From a checkpoint of a small transformer trained on Wikipedia: RMSNorm before each block.
MLP neurons of a small language model. Each row is named by its layer, matrix (gate and up: input weights; down: output weights) and neuron, and shows model dimensions 0-255. Each number is 500 + 50 x the weight over its row's rms, rounded and kept within 0 to 999. Numbers have three digits each. A neuron's up and down rows have the sign that makes its largest values positive.
After each neuron's rows, "fires before" lists the tokens most often just after its 100 highest values on Wikipedia text that the model never trained on; "fires on" lists the tokens most often at its 100 highest values on Wikipedia text that the model never trained on.

L6.gate242:421463478509538516560435422531547508577606600488524612446536535503452575539417491559490480516478431436483465464454570534529479570461451514538520469492443545509452527512513473540579482510530502523525513514627537524546444514537483441460490496474519544463518457511532428573510474441527481579542558418474519590411510534503471592469422541468448518512554474550582514516546495655536600514473543363512505535547537453481419513627515508489557498571523573462453407563495560518518504478476445452557515394524465470449499440522644529507539467576431507425459527524449509434530619505504515575500453468476544433563571433505545531451461519523553491540477507489539526588533463489507499533512458515520606578435466492470581578496486444521540537529492502556484396443523548499547460506493477
L6.up242:335460450488527575456440461564513429505633453579499474391488519445453483567492432585520488481494480494523474375552477490594424565478467464456517419512523558577536548528548546487596516577477479490501526461495573485482445440463454470465586521456502521387544491495487473521494481388547501471517565467464584495468569551476540589512437496511424513562576475530472546527557529598559609565530533471512424550475535479517427577615535490494543471537561539465508433519561533532551439540541525534409532470458479425487525484536542556413479566528431544430395446491492463470520501518544555554468503481512517491562503551539504535510491511495499538577446450468474457584479550502512460531517477467584579543526489476531482581462599451528522469561473505575364396464559526545509507508608488
L6.down242:506452547470497501427481571447472442476511446508551441481514530519461413462490457495488497478431515535502549459568499565472556578548449514410494462572477447472477521543476493532581594491463470538398590488421483525460551517460584541521585461467540430474503464530516516526580496472556625512475552531579486551528516431406562562495494397544411515588389425503491557513464600412424512527482563585614444423487497479494477511486575502500478455517523532629506543431463544464475525569461467549419467563512532469577469500512530511492484464545550461429495472453477476593391502550546422496531466500504493495515559639541474502566582457467515453494557464467458498385443503459533460477525505434555485549481450489543462499452641533548478478546468531556426549631616453541466449507557585
fires before: "=", "\n", ".", " ISBN", "s", " |"
fires on: ")", "=", ":", "'"

L7.gate439:450535551473416514466555445347457451436460479497476595558399537590459520526478537442462543512477474547503514468497539470516440521491527484468447527481470493534552485489535497496442514514554492456536479549547613500578533507404506610541610504575388481564567519490483456496501511556536531518543546454489579574433572513487499487503536535474462500495472483559503484544512627505481468525547513424412485514499463505486467460576564565539476468387363480470409511504482511408440568536554488499566494359492524502492501521549529502593465482535565615520551555494501492485601486474420429477501556481509500603504443506418514516476453527450528546439529593485407493496484482503556462463540515475505508425458403474493543574636487541445487487458488553475495411522440449484422541533483551
L7.up439:426546568498503566542453394531390533406509506590453489448464452448454425492504475507554512539542472547563567510562491474513461538525468530518471515413423555408540620506507557433471578464467490431578494538452517533485521578550486494439480532476569468522513512506517534527489497501432527573525531405555544502569452464500503528460468466539492561560606504581534428486497450665494476423536489487389490574476454483516448441523466407443462552542472565569517553557564459572412485539608454525573374533531510467489442503601511508488456635473493521456519460539513411466547535473466550565568498474477415479490555456481543610433343483556489524499483503565577543490534458506480506513479532478562468501510526516500557523518489523536501529508504536513515417548527461520473494532447488
L7.down439:491415468488515393406498621558563479506550508447480446510560554497569511403537459497483504477517559559461521532464477583488578431435482444540515482548587481521507473584513454469544528490470407492482545476429510496592522426458456514592380482468567428465426471558489506454425418431520415458497514568572453457516492450546453542492504506441492516407524614444459483519382491435557448481458570465542543420591514532469561473478435419515510458612517499538493499514459495582556445526365564505466505481474465522538581514426432568511466462484465399521542526475506502494517608483550497550454521525506456491551506443557565445593498490469460448546469509461477494531470483420396537506480455557469518446528518482596454476542460522456493569468464418517443482477442598507443498599475511
fires before: "\n", "\n\n", "=", " the"
fires on: "=", " from", " at"

L7.gate329:480447433414515415561553556522513563515542445539493472498543513478453476500492493561443499468475586621495562530437558449463472462554545512508526463527430494521537538486401459454429413565481440488511440530524400558560511514523607574519552482514504534536534492491411567514487511542481481427495489490513477489515376483487559552501520499371463443467436525534469501486461536474490555490537574546489546616580456569596596500471520427489467424466398487428568515493502540443424565488507467462622528429481517529463529523569479463595552517487488528551546562372448466443566435430497424538448560486531526493529563523580428563543406441478485505496511497482464551564461473580431513471472563543526518524490552490577424455382366502504461522438529470454484571517473437572451552474563531
L7.up329:507555451481521536535407602514510526553498518546545517491536454530497502521485506476449586463474520525515574497469523534510483470570474464479471475496489512485529571604458437470446520507474480519459450550511350518616520497482563502551463446567373452469492517484454418530508419431599502461524581532610531496517397472522663520509532473506549511574492508505439462496408501453447544515494535494550470583572593458517451516421482562462481523440525561512521437464529472461478369645434498531481477483495519577560413492492485529621620473516422461454493551472454466448541541450518438490407493498572494480452505395559531517561466477619514569494453569483498456421502511461420472372523467502589565533495493442523512465548454432618502510463440583536466527520458462384522427526500569
L7.down329:541530552400527475586457464444512495500509503496521501531478529473509498467406563523523440518506522486477499558518515555531453579468488502504547518509449432477424546465491527432516488512479508407537489408517494549556496520532509495474535444446526465473577502556452478530525598421515544443478475563569424575439448542416541553469590505526504461448487514468546417479534474511524529461502519444509470545533518513631613462552471427510525493557478474488579509511462513531526536446471508376576479529548511433489532479476489590439561510396448376466498521512497371547520505550471589657508575456532577558544532509444433485491485507493523521498448451460424529514699511532433515485455500473478472546477554461525455455444504539464523552451544476448456437569521524587444538527402372
fires before: "=", "In", "On", "He"
fires on: "\n\n", "\n"

L6.gate817:476473538371519552581550504462603566478561390379447534497531571490450518531410509550531487464523396480487548495486510562501521401491579530470600489448526497540450534493392578491570494491463556458467480625501497547443555499486483508564548473508401459460576425412508421474460521473519485502485497600537490543437548538479520558445488511443545453513445446553372520608526493540570565516452534465530479538541507564500451419538538506533552418520546520445558409489479481506503460433532449495560555418473569457590558478468552504491491364502590473544526520565399636506448590591502442508501495516457482510444453484489536411552503423529514471534611460478499553550509511451463401546572451570521550549490497549559486449548515496476513549396594498519508484532456444528497450510542546
L6.up817:461529356518480485484539473543503464527519452502540505457617525484496487431504477463510469501470587496467519476511455482561462430611562516475543556422500404472497522514503554553503548472552472447512464494538493451529453523486533484425485429446515490474565487467523485448581529508519491493448426548634434489432517517480517496497452507457573509513435575486540485528390447459476489512579509469619540397520483502531566544340521558689446499400486576529458474518496632505429449558485486435454482475560565427426584528427534491513534447463466544530496532509537573514503440432509549477572541520486567565434413442555470505409466581499472477557504533549493440455465547515489425498536511472499538571507578508441476442527446542419482465449478433427531442489481419496447537538556440
L6.down817:526430631460579607476504365524546413417513541470481511497477551449440565538551451544565436495495488380483497606527498502551518561436442480531583454577428449576467447556456459430484474490486462521503536466472472524487528510507545514555540514512452564490430540475440397499501479487510540504495545468510571493552500516389505510548484480575469462433540460511450452435466498451468488529497531529510437552553547513399398467541479558433527556439422494531545539491499497504489583478540472542511554491440340408516383545600455503514463562527446492492543537494571472391488499549522515532481429531516509525541596500448529482538502463433501602411471491376498490509510462467515486467457477514478407473414398529548546566515550378489519534537640527501488504455542527585522458506484548
fires before: "="
fires on: " =", ")"

L4.gate537:468543583497445435549539517381566500526487464505509669529348449564448559626575492486561444597468482540421537487515519465528579503526516543533572536465432472442511493517487474508524448505457419509538511554438533531486531480553458516495441431532333563507492477528546498465471475409519399568533474496536475505513431504495512507455516471491504527532572549572530415537528545485523553612506567397450507567580491607489500479611470463477453449481556502524516509495511540636487478447412440480531470478542444497597476475536512533545491460535548555482566554457540472525588553557427507418512508519538650519557552572513514486546541495474546565537437515482441519474506517457556482373547386527435535479528518485566485430484511578488466490477469599501507458434477463492464463384581543
L4.up537:451479453422568364469525456395555464504457493566575537515503484572475501633500469517516423478471445516369466584483437538513559537519503478545498516525480552489532509507509430576521507593496419509512482463479463526512489485499563404558463498493457475504565436574512595541503501489448512477549467603577494468516469546437549512452438449585444552569620515522566458461599512547577520564525452427467415444590483545499556573544551473506479457484537478473460439526494476525493555430486547486485521549494519442547551387445583485506480403434548463413551511425515526416521596469545611485523498484513490433519535552499466511493454439540532546478495524516426522583527540448496511474521453491487586514538509456522460408506425499516496469583470592371486449510496515544503519453556491
L4.down537:485499552569559541540499408466540511498543484496493565552472381527572489582475482447522488588414515491567557431560443383509511459511496481462476461422522498405498490552511526600502541530491511456443560512500560491410539453367469476541518510540500492487451505496463481539592489486513505489431501448552505514494510501462462563492467537478504419566561511509551572572516409462399477511507558539497413499514513522444558542540558446517492461431579521582510586514555523573494495498545413532439416483528512485568547446609472454539516473532548503477420523485449465482544451406477456487498475472460650458546386587551513525421557560532531517535446459497535438428445478547497439459519520503595472535607533569508498564506584493472472473531525468583484504425656548520490578474565488
fires before: "="
fires on: " ="

L9.gate531:455516481501546512414468457580502477446417560577535413491512452493414522459516520451429532485498558368517455516561481450517430502508428491479452534475466529501539518465466559498502505608514482463544448557512529527540466588546455473389481551499543493483562612598540545486438511540479599477479462440451490430477552450447511508595520538486521454507512551496449454536445514518486456536583540575566472514446529449538632439508485560492583564584498455530491450448408513474493548429517469517522479524445567491551508554418455527467464485491475431336546504458533499594512533489523399595591431456487506518541529545536437467474448513529445467391453534564571484574505450409420445487535529570566537604469502582447521641518464486588444455487494484530494541584562547506544497524516557
L9.up531:538443515479436515512424466436480557371463410575529506436517526409542425553406508589512498549559471552507577536541516506476523475458524496481464455469502527467539534557473491469443539521455452446483526492370499546479411467543435452597591485387493472525511454411529540477523501606570395487452499508575452489432541483491542479570499581474451503588442476506462533449535538500467490462562507453550535512510452507586470509463500475492454293497569591484460458494493562562559423493430458450474570530488508462493542412531457519455422539465487491528508519488508488479495505504503505542514456492386531544525545461482442394542424491550436443429528467456520478493504435541526504608434646519471504596479606502625454498509485464473527492518491471441455500561512446506496493547538567
L9.down531:501459429490447505477489511489501472524483460480466542519566461460521502445468466439541529558404574535443425462534497491529538465500516425543517436537511456405492472499547425541468527455520529537404500509550592363513542484476512485552563552481429448418473529494395478487477438525506411603541505602514446396470536512585408578430474480476486417462510331520525551520486423484527481509413470488447464451543503521401491534503516552502500448561445501449505525478597517533473510516463497546582471484465528529494464468490501408501582423474600462449542496476517632465499430445478497424482475481530524487487452497518577442508580495542586502498532401479537556400480473495477513486543423424535393492514442500472484542439523526520503563476482478501554473474507510491484584453521428
fires before: "=", "-", "\n\n"
fires on: "\n", "=", "|", "\n\n", "."

L9.gate381:550535518578507406438463575514492480430480474517532471654456484534460532504501476494459563467513595527604445508623486533356413529577467455636439552384536498467489525502489499507496514510464451566462499651478516477481480523519494539526500518573426517548456538508504515569547480568506537498563460416467417445524426544495586548469514476512446491511526563460535451468578444455490502447566502545577472463521534548507537508530546506396440498480530498503509474551524478475536502508551476543505629425439580503472533507513439549487519432485502474514500470503632434548405498545545543530515501611538434403534555569475516484423593486516538447482475396498518487516590480512554560492414482525530483519563474494578544486571566551504438483533559479483473355424566516509564503489503569
L9.up381:554565580543460451484504536471525446528512450523511592536412583529548479522457493464453510487505535523512393542561442552519481485517439557519464499461470511552545493508457437581538533474470464513429466537494537525465593485492532410460536398623401496528492418522505482478515457490535389454513486440420522462558483538471473495508507419457447482556460501492430478516528565460608511515586581525562456580561505512561497452548535487489436498490522615533511538400615555467495533497414447554553513571506689530467498483559518552497437462478436494535527451529466522478521454422494451443449426598531466509439461508466508580434502520496581628566561512462505477455450593428524616426475519477589616584572554518638496460488469451458398485487505527555477488507504514474522460476479499
L9.down381:430437446569409440536382485511498436470534498467574415417521493391527545445513523499447418509513498438462587447461446511500555522392551424493474509541523573478472493484538455492410529544472457493452430468527424447472515524395512465547456477551506519550492445583430590555441495490511570559430516578535504462490598447591528477548460509540509454487468562484514534517523469485477511450470518546428487494488541390433505529532577438536522535457507509499468541532469520503410493524548581534522483579440535508540529511499535557447520559474382513506481429486455474524508490548458465441482509431477501510486509437551503479516503534493447491564553493492544542478540406486551473595417588415477462408520492451482537453481491480509527500510482421518507548493621419463525527500492385
fires before: "=", " \""
fires on: "=", " =", " was", " were", "-", " |"

L4.gate598:470557450436467471477505560503415450515321535552489518536552576487489543575536469472524515522417509531586525513448514505514506619544505482505482483415421514491433444552516543506551500447527443651587444533466477549516461590520449476467555463522438527497506521514523582522485412509497449526528554563499476494521461479464573503453476512498476645505507518499518447376521554537501522442485476501572550434552533535439419532554554575550479548514543444475515442667531587552386585479430541470490443423596483443484446405468519561511445522532461424480608486472477474484446517524529531455457513474530514515604466513504536617463579475496466492457450461537433464531491527550494528536506518492592482532490475511435437623457610459532454511595456566512506413509489564457487577431544462
L4.up598:448511551512503461463558485499447422457388593540505552514544530516560537546462459453442514520497475489540442546537449504489538482561509426588522487379533482515419398445492468591505578433501436594425497527379528505542543510442499478504482436486417550523490462569584522513499468414490444491521527424517447502493395579453555447439566546471557553459482498486463439435501470550491575459490504458512515555499483490493508531518410502515491580448561477516521434608448489521458534446423571480587403490654517410471474518403514523562544443568386438484585522569512489533445522475557509505454524478468575543456543473564558565528486495480527470513529475491487530438469591494513507527548546435610468455466482541441431554502585495557424447535434497495560451502392534452604526461462477
L4.down598:455488486495550506510485404514598516595404479506577473485481475498491444491582510460495528489491430459478476448534476511488538517440436523558489486434613486516546540458438526528509508511526490465526457472514495408480561586497403485431452539489554437544480484530500478572490602534496511463508464465476481524445560588523417453575436549471457448543462598427462505553582522527449472511518566539449488510587462488521417533496548502455498376454508354423469559541494474423519527438568504562511418569501421476475533542480441534344550448432550439601477504522460520527412412476447467545481496605466533462429525474455450531418412437451467481568478522450501582418531513506515567475512511417478563560509469521533465480578505545426484382437508421477467576549479452473492431519443593
fires before: ")", "-", "C"
fires on: "\n", ":", ",", "2004", "2012"

L9.gate825:424510519491545465474450499551463546557517559501490540478523578576489500507450529434529574446526453523472480524484565430472519561528554461573498531446524480443462561527490426469406477437498540534458518426396557516455501539537480460472484404511497560508448464532517494477454539503419533457535483526565495611493475515503420482620429539512508586537454455520544464484454424417436507552507564504506510516519440486502494416472473525602506446504497518483560477524464438480425511556511412615540478505551504502389559506406598457562506452540593502517467563453470519441507504436527548448561440481462423503485579481551490517406410468428529523569456515490484477520495516574453454545428490616486532484483515428484538462516428574441432505479486644508547527415466521461641456490578528
L9.up825:354561516463525541496453510532404527465517453497470453538570516498451448474512515469460471509477369534474452491522532430530529486499594513440458596423480421487453591497482435490485461486439543460468411520438467547499429535434446459491552456528484559564492469544508512503464574525422485419476521503566503514526463563486459526544499585493417541577532478543477472512436509438471548523546541495491534529452472488503429482492512572608507456467450453514585421479454511548477495664497484571501532383423568479429479436429627489489499561459559472513449554500496563425482624534542498525584502570470464566482510543507488484577473495484452529599506468517391482558462591514513455487384521546413497445460541510544564545481395572452464392476459496398526543506445396454641409561527527
L9.down825:520546490469450493451517508483536368486469498572464433446542549483564540492446544486452482544507562498460502469499478543457531528475495562409482525425562476508458546550466491458545389540527502535532448555559487513534559500456528543441512580465528430443498521488404476439505483553518512491583541594478483532474490547513554536428516488478488451612460590494479449499598535459483511508551434453585532436566406554583528472535440517430481469468496529486390578530517431500505535454517611471470481621525477453592418471584517609420565468454453490587449559587461577474581449482519457563525449519456448476515491436525532516543468600554499504513615483525550557537481481476551592531486534545538488533584511489552455514523443538465570501554469397529394555575590493440470520577501480
fires before: "-", " footballer", "ologist"
fires on: "\n", " Japanese", ";", "bi"

L6.gate222:530548499515537511563449611528552521492447522539474518500473443543579450549476461495470401500490487504485490513518436563466473538541490398438533465513506456463569508452497547437585555498527496487494506443584570518466479370530535474483384482486516553471554543535539514505562488569547425520526532508460505412532415510502458418485517558547523616545494502516621405365563550551511474531516486397529533495492511478553508474551598544462508521530444469512450470583447423498479484475511463494459526468511498510531558561560508556477433603527556541426466463531470471501435397495556544463456489400452559571510454524558557552496521506575507544533538524496409450463451586418525504473529546482482577523508494521476464464489557451497533513512384569532554407537531548441452482483508491
L6.up222:378491435533552451490508563543424391505549513454435404474434448520525420512397483603479479542548488464474550432600442519565462534455594566522509510461489522565507510564461448454500463474489541509565508435526542497583499474439470548462534480464601421388446468603448529533488437451509536473518541472498479524492504534533543565480541489468490475520505521507441523563433434452523577538472441507466488561490476503474587498486485482568421501464540551397556383468491537525495496522456571504480628444566487450474513466441475537533504571447468532540438454523488453501477508468534478459456489480502490531538554446437485528519401525442537537497407523506468539580501494530373316519489449552538452503519569466524465467385481475561503505568499415477412470503566489542536535564376506
L6.down222:467517474450439497543492509460515550474482460624547477515591446538440530464521606494482503456444553478506437523449571466485522525562479519430579460536527482526497501427476442610471480486518471477618474530493459507453455614499506457540537572491423503552451535489546517500508536532504514513425441531557470578585438428467506462561475483541545429471466427500536549534551497515456502515520492568518518522610574543474496491477428517470522489443470516498512541436484530468469420506560490553490451590489472526443554475529574381494493414506453496547544470504474572484463538480431495552604494584551437418577506479523440450411501497582447471456567505540555487383543510428549573511480558473450473489493456474465601508554575541478503445376561528461537617450399495469590382523598505
fires before: "-", "\n", "}"
fires on: "|", ":", " |", ")"

L6.gate332:449540398547481547568566464418490415582477441501479544428523484581497462529457455413470504523483455568583430501437516570588495555505499459445470571472533451511525459477390409475531511443356597498611434576440568434445487542505463408511518456499521519399514478475489464521543515512503384508562617537508489541509500629499546495504542477497624506541441546492596511457552416462532507510513393496403428574455440487495486506477493447510472435474516575508464479566474474557421582585522468560570495486495541513521538512524532514483486481453450496446460461548471508518529506508453508490461480553469517534493491487578540539473490520533564403571524423456568459553503463435436424452434489535542594560518517589486486605528506569545458442547512518464579410519526411437494376531505550
L6.up332:413495497564499532470376586545494509387472497543499480508437486488528542456505565547459451503537501510493500471549496487505457523530514425558552630582397572475531511520518607469470503463551454541411517529446563437465460436498475543539548485460397577567486469434581502481487572450460518484494490458542537493496584518490484484420519527526339552526476440513434471494478550485416475501519568397507638578548516405552540528613446528438526525424520532508557480448468530530491398496427422476477514527556399487486545498549482461530489583471484517571448539539578421505511424481484478480535523484429484542491564509511375548487485546485394570419455470520483405424540542645477470571518457542512499506562570444484536504483507521628546524543481563404514457495484504511494526529467471
L6.down332:522511403415463445577577426409453453592512457587449484475565498491540439526474500436518505461566456570542512550458498542532556522531532483506520456449541565573494433496454494544483510456487450533572489594476530480476504488420481439527526523526600460426481587513434535465534415524507520501501510525519451552498498488550487505567517512488606495499522556451554493502473448453586487539448453525389395495491528533485472565457498505535464439537522557515444535516399521394445610527572521575524485446478661533462459470363505495459489421403529444455511451487442560493505553488489468459431490510572449407490517425565565448448490510445606402519438415473522543539433541358543454501399496457537561483488444642496457531516490532450411468486550490550499514541515474488496495521511483
fires before: "-", " series"
fires on: "\n", "part"

L6.gate747:486421461484464504527453531449553552511466490569497521576457485526529518492474495508511459464454484532472534464486468455482424521538515520473524535499550441491561563511506470486439451527466465457512542454542508435451430488477509589556500465613362556505515525510497522481490508544540452527515517395525516528417494533595458446428445441469465618460502474516483442509524510393469526432477379412563517534503506627531497508538588550508462444465509659530481510442516609547544370528460447436583417482522471527432498536505525473428545632478551577528428454506520515431458375520587558477585566485394567516428512406571398521523519495530426437539498589471517448468405566468594507496451511462427500475574511500468451443449430476497418454460510491490640495487521410541491491488526461
L6.up747:525521509511606491374552475544450445459487558469489467386532538528425472465450516486498499489600415505605490562552499481511548497449553479462385480565491504535525458453522466490463504541580568491465516466452420502462554444561537535468478521564601470444514584524481542566491527502427534478433501509516552439500492418497493461548571486569491575502510536529466495428529406598432524558447421507470570496507540488459556440371475483443532542529528464539562457527489477582527552442520602467532605534488624497571510488479519531546435522423494530500589526522480502431568508498488567453447413498446423517522494583396538537484445536429426518490533418569463548558474460675603539512500488535586496468522486513530504467542446461494593518580514626389435580463511506514525594583489449
L6.down747:539491492460447511511518434490576506478542556491581472562482424494532478566555463440536523462401546455501522475483538498500525493571413444524560506535512421482444437532527497490470458433468485488535502528514549539559427492559470521517567526505495454563487441504543401441546417443573506468507426385542543545478468525499409499497444548553478480504469529448546639519510403407461451441525551483538556518538473581558437524586506580427374546507485429523500477516382505424445430528474413532557456504445425527462503467466454470494562480623510547449443460483527529510388524610538506449588581440482523445529529439517453496544527481543494483534611547475472364427508513483531530487450557472407585476601551443526518531501476535522401494517492530473591628499488440482427395459587504
fires before: "|", "-", "\n"
fires on: "-", "|"

L6.gate33:490526526523549573440465589486509474412485450524520456478551512488442449553473508513477472469546471455526605510546516500531486569504494523580463527511512555609477477504552439476523500500424474437456583450417505474470512475448494450610391420460395517482503459500518502623468492452618510489470475502490538488574484450458515454492558512499386481431419503411503462498567474445527467576437478586535490453487583496501469491582471431523504492494502462401485458402509500473481496494486548582507593478512497409414538471487568479583455567440490500483514440434539430435544465525528405568504513487567582584449560518442506422592551445412556533548526435474546526501455582439523393501547567599418536578519517515528548455477538411447495453590529527536534416475533413500476445506493534
L6.up33:495461510485560554500489605556454496543418472523494535486480449512524466523510593570524516597605484427559451497542521489446528477439536574556497507530448455512503429551456510479552545638494624539502487451531514499583556472339502446445461525512450494544446522522483475570461488371506488521455502464525548514536409478512493504516533557526457558448516529568565521443543507528515495442432403411504445555434502560385448541667487453505471609547526435423529478611458470533451419438469488549550497497585548429453459466584513521493523602509410455477488492577430487414549522548471458535449483463453570468491508430456471490490536503594546463483536542529473512534461586601581445508514461518463429447533506469407562567498535472443484490569477557430589456575536544504556473461487431
L6.down33:415481471508437527472507525459543512491535482480563471516444490460470492516542446365567517499499489504463578530530555519493504515606468450495471466435478563494414522416512422503505530338582490506500495502540435487454426610470515487533490529499505421411559472525501495495562503521462470499532542468552483547522542445526495572486452459482541490491508452501478478558467441495429474523574490413499527527623540567580506474436448484557519401516531506554457486397450603424572525584499538525467503477502508511534574443448499404491460401480568538601520442475502526578484538449516510604518569473600401475477536493467556556474465462572509472521466445453572588476473451411396505488420543509547511490435469468572532480525492535481520498510619530577521500471389454412598406564509627
fires before: "-", "|", " |", " (", ":"
fires on: "\n", ")", "\n "

L4.gate702:506437439474399480528574415530389508565499484457593552576475479479472357585476532416580361498549597549492576505484528419518494591539507538402460551473430518535468504531470523441560482430533490452530516478444464560520521510484491416589563532429521478443533514491483443389489516574472430444431551445512497541512456515464507559538502466469508449554481488554534545563598618481526507506419489429425493540520499522518558426537449531434391496535517401564550514415465453452484482543544502488512440417504540426490510478538506507507462460439484545484485485537510452498461531501526478525473568566573490539555424537446522522520535392579461535520505407416491506557512509551515380524490609489555517584482552473481494500506571507488398539540581465623554519494482493450436519442586606
L4.up702:486523520523468472556435442459467561571494563502468544541492490566496445561507421420599469523430543585545462473463534565484479543544544578474478472537454498526582359526529441573534453583538408541580413571555466561496525465524577449463454429524423485495579549535421424474456535474508420464552512545452559488469503582491532511452500502476462482498448449487501413530557484586443455564497539531582516454459593581455534419503421591523452456449408554480555521460537377525498537569502477492448500517523549529425484513511471530483574388547490432478490468410563538487482478544532435440487440509523429559499493413451526491544492547544400492419459477492553614496535359494494504526496514480480528578465503479576598476546469459525476519539453543427451498465518522427558471555534561
L4.down702:454465524504527555480555507559503526497545475520523513502500522441463517441450543574421514419542489402455482460549496401496497454519478408465515486455483502517367596516477539430473521407465594452456603461429507441553485553530457488502538535473577436449459495471532553453526527539506525512492493451570410517555498428470498508646478497433540502424506482512491537528421508449605535424527483468445480562568488416632501518512488464442496532600580400544467505500471539434532453464518489482546474429514478462570519495488582432484471632431449571507499457566450460514516520416488508532499570500512601533466474589454535506444522426454561476567549452431437411478491628566567468464567471541509482470494530560387463517411554526501527437450561514613572456574472505577451551447463478
fires before: "=", ","
fires on: " =", " market"

L6.gate535:366532577440538490433572522473563433502538516489470622575511497590498552557522539551438524511482497503522575539490522502485517447552546406569501465472457450477466587517519437408541439337522479572512534477430479524555512495445513437546466488445429443466458454573463518479452476499568495494573627496490483556511502513462547513489503461464541602485530484569490489548469522400474588596502493445498517593566396510480504505537426507533437436533458511484397449498550504569489451519514456526541446456502483451597575475433605502480510521501436573503516535469445519445572556481457439450446504582472534569510499602481607455486468480500633422455462507403425531404492504513590433482519440559560417452454426508466528498472496569540478527422536475506532446507540459540469490514532597
L6.up535:476519529527532564594427498556576533603537425478488541409524569601493510476487464637568465476452394475393552572578467426491546410566537479484511594499457531527523561529433519573425442545467430455480471534472442555561495486508450523497508522522405467499493543426510463505527444466559511495501540447499472492524485503424506459525440494479425495596450408475599510503498511535438491507490591520556477511524531451500504488420508537513441516579474488512538622452545505543468468522516521478416480529462431492455549501534550495551528517603540463542498514448479507460495547598412377562474522499534551537412544595422481465501435567499494501477441513483526645518503429473455506482546513531443460455432489509589516518476618514433529447590530571620430440656491516519496496549509489
L6.down535:516471509574475405487671457406473550506482512513539515475476553452423501515498504587430487487516612356546463490493623575452473437533464538508515473485533575430611496535479529458485483534504549510550528525455500466566584566421490507446382561530550471490507477542490518544547565488472518500536468557504499495472450454443503478530528541569521502508516562451524499513485556513478559413537512363559521476402381561547594529524493421477487547464543422492511490453499477499596558520474475486618547482446573559500499462516444616498439509481454501503514581540529544450492516582514573570548499558433485480561540476498484414502455467524468525529464401494474561493517527490490569449507511452530539574543549431521462519489552464573522476533439509433491474584532499430419481483511523
fires before: "=", "."
fires on: "=", ")", " ="

L9.gate583:417522572473518506490540553489489430423586548448511453528479516558581549535498456536506523436549552557525491452558559484477537552505550497451359564460481488556489503495387445513437395525506537501520427582432371566620507485444570515574535619452512395528512546533567495453523540541530591427458592435542406531505499379455548511424461475533569509477570511501499504474441502479484484503509469510495479559519614509497481552519491537468552498491417479573564468509478435560462503527566460437553514506541499471473535454408517560499497468540457536608426511607458530471529538568510488581431510536458551445456549548431481552561443496588489529443441448460535566502487475564488456574543425539421522468497533440641565492525514493511511444423441533463449589595493477525515523585447485
L9.up583:553470512453442537458448427511494502519465455549487489541489486548514586473504496482473511506458571578555539519429551499621472479651464490438474539446467443524527474547469490448513521462465423429532586533497533450430429488568491408518517452479551500531558460489472406487560524506622551401481430500533471493429445451501502520482517551511512388617421480455580530423487547457512447468564543597468528490408469617642468468420555517394502510457500497496506442454496467478476539536489485577557497602493522573506518433456415492533513462460466486538553502429510514501540397475488472528510438520496491519572480458510488466532519471536384568515449444470464408480496535463531535424483498543483590528494491511602487508516507539522497473415532581506517547522480460447486395535482582
L9.down583:553505517504568560525537533510523429480445520460423477443489477526505504518509589525569509469490402511519530519513463476435553481450485459482670485549453567475505504512484515484485449450441526534489556421503500536489546424519499533421507586427548474535498521506566466508480454414364498599479521586439467566495567460477508507496474503586521532464510384601545515495435464557507488519470489477436466499532469475429553568482502498558555661395517438490478565576538525497467523492541530403512557484527463482511571460569532348454589539584538521468470520479445524588520644488449469493552530459532473488489516462474498493496493485422553535438454584521501535497456532482549531519483400462573468433547475450487523479517574564451520423482524435561513506495584605630488505387463431
fires before: "=", "\n"
fires on: "="